config = dict(
    head_dim=64,
    intermediate_size=512,
    norm='rmsnorm',
    norm_eps=1e-06,
    attn_scale=0.125,
    tie_word_embeddings=True,
    lr_mult_o=3.0,
    beta1=0.95,
    lr_head=0.00644,
    decay_shape='linear',
    batch_tokens=32768,
    max_seq_len=512,
    max_steps=5021,
)
MLP neurons of a small language model. Each row is named by its layer, matrix (gate and up: input weights; down: output weights) and neuron, and shows model dimensions 0-191. Each number is 128 + 24 x the weight over its row's rms, rounded and kept within 0 to 255. Numbers have three digits each. A neuron's up and down rows have the sign that makes its largest values positive.
After each neuron's rows, "fires on" lists the tokens most often at its 100 highest values on Wikipedia text that the model never trained on.

L3.gate397:126136150096123145076110140121121149106091085157167133109070109086110170119134150075164168158129112099110122104100098128129173112147139166150113130121158107145118149179132137155092116144136139125115091095129106122114102154162119115122106160152154153166121136097109121122088133122163113104103128086085133096137106078161099141105140129133132169122092125114123120091135114137112127132092097127137116143088140110099118098135093099127126092076153144119139108154113075139127092082145168132085141157125140133115158127113121107125113153109130124120103099156117166153132140114104119116
L3.up397:097113170126115116089137156140111131119110137127101110140111167129090172121135108094113067154118102106098116130137164120109142142144130163111150181161113112146062136157134128094121109090124136136125120076148117133124118150110089093125112163161140123135171180139132123140109107091150105086127124133074111134121100118167128114155125122132115179123129117157155095141158126127110162115134167139161134139135166123097134062150163130105136090125101168116145140140104082115107112114136084138128145088115110118089142134103113116125135151120128115120171055124109133137120128116141114115
L3.down397:124110151158132145114099132131105157083123137151136074064102139105124135117149126120152122140126154137123136142141147098105184153146064098145133124103149119120088101163146098145080131118170140133137119118120074154089154192114116124168106109101121111146154139119118164141164109143127124141093152141141107154089118109158148145109150104108087149127115081190110140116133119157109142140140130106135180122163143150118149160172158101154107130124138123083130094161136112114115128149131129102133097131132131123141139090105138112098147140139122183109149131118128116080120139127085108133
fires on: " an", " her", "'s"

L12.gate333:087128143115135130145187125101117131108143093092154125161080142133147148166121160109115139091128141139109113099087118063143125143083141118111131113127125133123169138134137123102130128119140104103094154163124107139158150101125127122124093146130093135119143140117115112099127161083156135104107135157142124141159155141133088161147136123146137120122071135175123176148148140176142115170135154107074151111140119140072118147157139134120086076130137114131143133123092115143169145114149098096111135126174168108166117068135118104122178143155092141128144135132127151099100138142119112101
L12.up333:089123167159110161123170150151100160154115162131105111141134112150081175160163132097125133163137122099161110167153140131137135145144137111146072111169135146091115111154160142157100142114135140168128125154144137131149132149113117124110134160167142146160136131107111121162182086130163137161087158135141115127115162144148153136114123102167120148099092091126131177150093111143176129114151110096141089166134151122125135106128125095134162099111183143141084100104118103125156136119155136138146155133128121188154127121154129136154122110118132121128148094122165100078119157116117118119
L12.down333:132150127117122114139156126134147103097131166099157120169059153155141125164133110103123128115154143140139135163206115125153122156107143134076134125118139134124115115135145133094150183156158131114072155150119119121101131124093130058111124180133103115176196177076142154101084113167152149154136137152071176113134148100108134136106133093154128093138120130123113147094110136144123140162117144140125121130105099117110152101150153148115141112132122136135141152128126153174131140135126142090133156130165150132104152093174120116106124119109118140124130121136129121114096148118113141114
fires on: "\n", " =\n\n"

L6.gate387:103138214134116150132115164113102134164137111150153181151148136107175156172096109142109140117103129103115085096144147102101107104109121126125142129104131101166157127144120169161165146090105121147140153157135106098125143099100112095106147123144131116118102168114156153122119129163155091166130129137133128107139131162134104178138142130110120094124103114106147173151116099128127142148130162142103100135180155111163130120107114116174163118113144104115126173085143114113118142145103137125141144137135126169101089109138148132093168145153097156125139109097148105145137100100118073113
L6.up387:118151176092078156107178135099104118125127133142124144138126136134090116150165127169083113142119145147135101126126157117116126140140139138151125123159144188093172165140124150114123105105097176143134138113136115088150155112113115118077099133154122145120107142138156121147137179123135135135074132160124125119125138133104122131126112149107175130101144166112099148194162104147115158163151149127149140124137146168088156087120172163139162108161138139115133108152181115109124097128110113098092103122145135141160093126121121087113130129121085105118168125105162131103112107088131145160
L6.down387:096094125152119170135134167163108163081146129117099088174145183141156147161117141153185126108116116117154122125153132081142133102149147112159157155149134131197117184129113136171131154109140104094128113161141121140163127089125133100108122103142113142166129119166171117110159114144150131128150095118134109117132128139137134113122109080144115139120082090122093118133124119082143117099115099111162119118077090154096118132158133114100103125088115085108161145152133180175120150172152110104149108083113127126135142121131150118127123143111111123135113127146128095146130136145126106134
fires on: "\n", " =\n\n", ")\n", " ===\n\n", " ===\n"

L13.gate172:104151148122126154128132135120136123107194130097176180140170123143123161142130112127119140163123137144124099137121153106059138129111118139124109102113123086098124058093141132125132094084182112091118131128142146114157147134142102103102122133131136168131102108119180151122138150131133105109122135139149153115126099113125137165151121067146122108123115144079145065129152133122125102108107133118092102134116121149075152092125157104086121104133107082103166137099155145129122127129131121145094110141101127123150149102162090102100150133160109103131145118126135086124110139138157116068
L13.up172:128141148108111116121116150156109159156143138095131089150115111121136112141136133113132150159116067120119149161115171156116133137096148121132099085130136160118125166124132137127107130088107104136092132124129144112104135123087136113101175143115167120103127162125111160128150153143157107140165128152099063108152120180074083148106087166123126100135145141111112113128120113150164162124105123137163104095180127140139119114108181116105108083146184123098105081116107101143132135136122088123134148058115140141176113152153119101121142098085146137124131148153158137120119106112146116131
L13.down172:135136183139117177149112105149129107122155094158116110144136096114151139165120137136133139169085101125094140143149152151123186135150100123160142115132091123111152120138130154122161138140197099131145150144145158111123111135145125081128167090133129122178132079133143154181135111132145090116119097113112145138115118128133128108097134090142128133098128127152141086117130133147119144100166117168180163139138107088090123134156103162112141125115149112123144123167139145090141116155150117125095133150103157116099170153125129119148094138132120093131076119167175111109110118138131111059
fires on: "\n", "}\n"

L5.gate103:109096151142111126100127107120129136132144156171197120093131164149077128122089160142103123125116122139098180134144141156114114152131147136156146147092161151118101122136143110146156146152152142105103105166134161100106156141190118085088121160169100134165088121128119144124102106146126130112167112179130119131147076139134139118094149155142146103119137087167135093117146118091096140111140111120103176156180109145121111099161117143154133161122113154089147132121136158129117145107176133118133106164109121099144136169158129140140129105131113138119139106133162140141143130094093158094
L5.up103:076098164140152159082122101121110148132103144131137107107093147130132116147103115155131183076083160086153116135116141155077144104124123139099124151091098131138099142105150136136114107166141133139135134115155124148119125097139125107143135157130119162136138097144119144113103128175089150146133134110125109114098116161119143094162118121116117124145137093123163105116100164125101167096169197118099105149104117090090135112158143082124134138112113103128133097146152113139164100099142124059159165108134131119104148158148107147165124118130117131091120119131151147113116156081094088139
L5.down103:127125130106142112113142122131135095107151132161132088117136104120121149143122141123106103153098174151186094152188163169081112115125104154114092125103111154174153171139121105147116116157118153138138121119192107141100140155084140095144121098098129126114125147089115179137124208146144115142143083141122128158112104116138109113144068099154131083112127100154154132124110131116106144148138118164110100158134123087124138159117140088119111121092128132091152139165102145108129143160147111103149161159137141112106145160131116123100130122129106132151123156131172115104124138079116111124
fires on: " Mon", " an", " post", " Pet", " per", " mon"

L8.gate182:141127123183169162181120106135130127111121141093117123144126173113120131148127110098115152118133090116117172092093120077148125148116139182108132128143129089141103105165110117145115127114158136151157160111107124136164113166145140160134118150100144126136129168117180100104142088128138092120126134126121122123125139086126087102092080141139150089088122138099123138108107108141117104152149141141165143100117177133093143124123095138134123163123133108196128122133128116164123152180063093119105097136100117154147130145136085161149155133129123134117099105097127160135138117093174137121
L8.up182:118166138144135142146119126166087125108116146091100089119126095133095121124134104083100165130111120116175123120109151114144108118132151117128084095101152137120102132130110113135117171160111168136117122141148108158150155095170161098091101094055103152126113127161117163116124143158158108136122119136110141105112142110096126104131096155092144067124132124062124130127106119159138130116066130141163133099173167135146129148136117111122122116140174129093149107120107114090139125151101131123141095131109081196112136140110147123146123111102118145129158107154147147166135143091161135126
L8.down182:109179137132146136185117103105128127148092112140114123134126095107132125154141155118133133133130114142151132125057096165138148132108146151111109133123145180111141165135151136130123157170144159113150107126110071091156114094160095150120135102123145142137138108154174141108150103122122145133140120163103104097137156165116152088122161089116120156139106131156158079123145139148134104145084101090118154130149116126146157133159119120128142136141124133105124178144116152137117124095165115132080154113137105152180130132146160156193096121177094129138120106146093129150093082124114162105
fires on: "-", " ", "b", "em"

L9.gate205:109162153129134112118090153095137144149172126183135146118098087148121127133152131116146140161152104099119129145137113169095116130118129152156131139114167155084096125123125150138140104106112129095118126150118132112115135083111172120109089086121137107147151146119112113145113127104136084123145098077127151117162171115143107097137096124102139085151174128118104161153138128167132161116096145116124096190140136101125117082132095127087152137176137120168123082118133149140134143113141101141110181167168102146151103133141139098122175151150169153119159115133132139129118127137172081122
L9.up205:121113074141135140132164123154169124123171109163135152127111119130109138099129124089161151153138145108146138116155114114121120110147111113123113136107149148156105092169105160109150121111138103138107111106122111129079140098146129159105136142158175091134177123142155111160070135100096144106140138116084135107147163063099141168152148135120117144150122120088119176162106134134094118108146138122072155148104125111136159108148151116124147147104114158183118111094123137105141136088094149117136154134130152133102110089124152126158166161132118141111180129113152138140140167081168152112
L9.down205:125162147141167087102129154153158130136153123127132117111113154131126127148133149077205101146160150136153066152132121128102115140129157149120076140117144157128110130174109133108074102137128127139117140094093144149120075131150101148048133177126118115137153163129113129129189108121117139150142135136107128117126122115154116095130099152139148120138091144134127145150146142134106126146161124155092107132126121105121168157153106151118119102136165089143113108088121177176082109143106107138125188141160073096138143109116133117144123137128145128144131124156098119110142122103141133116
fires on: ",", "ak", "u", "ah", "av"

L10.gate6:174127162147120128128148134119117130162120123165124101177142099144138131098068099095138116142138168092111110154125135108096141120125100153106122131205132125120131163157153132155138092080141135115128144118153095170129143094156146102143160119119128112093113145131112135112084116138135098117144103156126096158104108148116094135114108156160128139105151138135142162150115181117100151119138111113138098111112094120096134120137092139135100141229184137086126115079136116105148071153105104139143137142137125126134120113120092154120132157113148121145104112173147144128134126140106119119
L10.up6:111133138128132155142082123106126136105121114129115144139130112135127157135149133114196148163149118130128128147149123165141165153077151113122169140170129096114106181154086151145127155106172149096130136080141105142130146125145110160139089161134127110115160124102110132098097134125158177141121135160085067135111141140150050093103112113150127124091101142125154106118122104107118130138154107133101171118146155133107099133156175145136119161171127144152133138139108107116095135132130091130110112153128114081126144119116159145115159097081094125098129147134112155092168137135122087106
L10.down6:150129148168121156129075093151128140100128119134106084151106110117126124120068120032109106138143108112100113108150170091096131136144132099125137098144114116105153135125148133140160075131144162119143133102155130140121143133131108144121131136099104131174147151125094101128140147147120112148124147161098110162122162128109115130094160125130106167129142128098163128113107124117103137139149128112107128131136125155071140121154112126125120126072125118133126129109091157132114123148133169169181127131151119107164106160116099129093113099134142073125112085101101130103170139132118052157
fires on: " an", "omen", " An"

L14.gate316:099107129133144138133109125135156129118158150120084128063123130100141164096095088115128114171116147148138136119102157152136172107115126107110136122091122155151163146157137111130123118149129178133129153162132112126146152138083182097133095149110141115132136169101092117151076139166133113111137131088116116145114080123149130163062120135100100122142133129175126107151153113095110140127147088134097111128163096106106163161091133095132130121114144132122104105136106146129109169118096133115176155178110097115124111113116134131110133135100163141129121083147162113088168111159148094114
L14.up316:138132136177138151152148150157141133118131173111108127110135075128117146042089082083199124130140137122154107129106104135113172136139113107121140154100142137145104125154145102149102148138138181152121133189146127137142137137126144123078163153118103165131125122123122106103133106154134095110125107123149080125149107137131121153122106100126124107147139093152123143190100116104108158125121149133096097117151131091128119143120113100128108131115088125139147139149169138107139123148153101144121135175113103171072157132109118101091123134160128138099144155149097120099150082120098136152
L14.down316:136141097138110162126120086111140170144075132113144134123137130140150120143066098153124112145147121136094125131111147139141106123124154140114139159116105102096151152099143118145154148075138170122124111148180147125103130112133144115100158102125097112079169102108126139156111121124118166103146121118129144135101162105117094080099129139109154102143155120137176135136142184149141199118125120159104092162167138103148130136122106101127141140181139135112126116142150167125148114152106120191143130161112156119135062091088126127106150118163125122121122123151111138082123170150118140138
fires on: " an"

L3.gate195:169124146150152111075153124154158138112128162140153152125098137101101145076095131085116174166119140131153140142139130117132166148109123164083139133198120113101118097144162097138173153135139161129130090138122160132125122148115129099111108152129104149159104127142048119141113127144123121078118104171131148129141143099142100145089157120129124106132142119120146123138170103090113148121146110123116120150121146125114125140162158071134156131115070130108171134115145138127131080139129146115141146175102127129143109124095060108132117141110112168117143109166093143140120140115149133149
L3.up195:093124160143128159130112099134124126120149108085117114145161169090135133069119123040099166177124144106145160112106138161071147124124154128112171120154158146111110128126117103117114146087121130132123136127145136120115116105102126130139118123144125149142135118112104079115097122175126112116155143101106117149121148154134113134141157121116133124150140104093117133135110140118154131128133133073160206102116181137136086111158123094145158140110125116152155139129115101139067097077134171108152121152097112130087119177140111129102120118098149132124169152135153132134153145116133101106
L3.down195:120178152169133123093130103157114144107135158114110126089140135105136124114086173117097103142122117108165116086130112114139142120176107105139140150135136110109125129156126137136149132103137164151119071107144112127116132170112114103124127137130070125131158130132100106141106198169152101138129117139104102172122113133101123170106107119137115155132143124160151135115139112144130210153144090099099090125200162091131138137142128125126141141154094127113157122122110131132108127090122116149145162147145158097108107101095116094081127100111117117111137121113139128114151152136059115171
fires on: " an"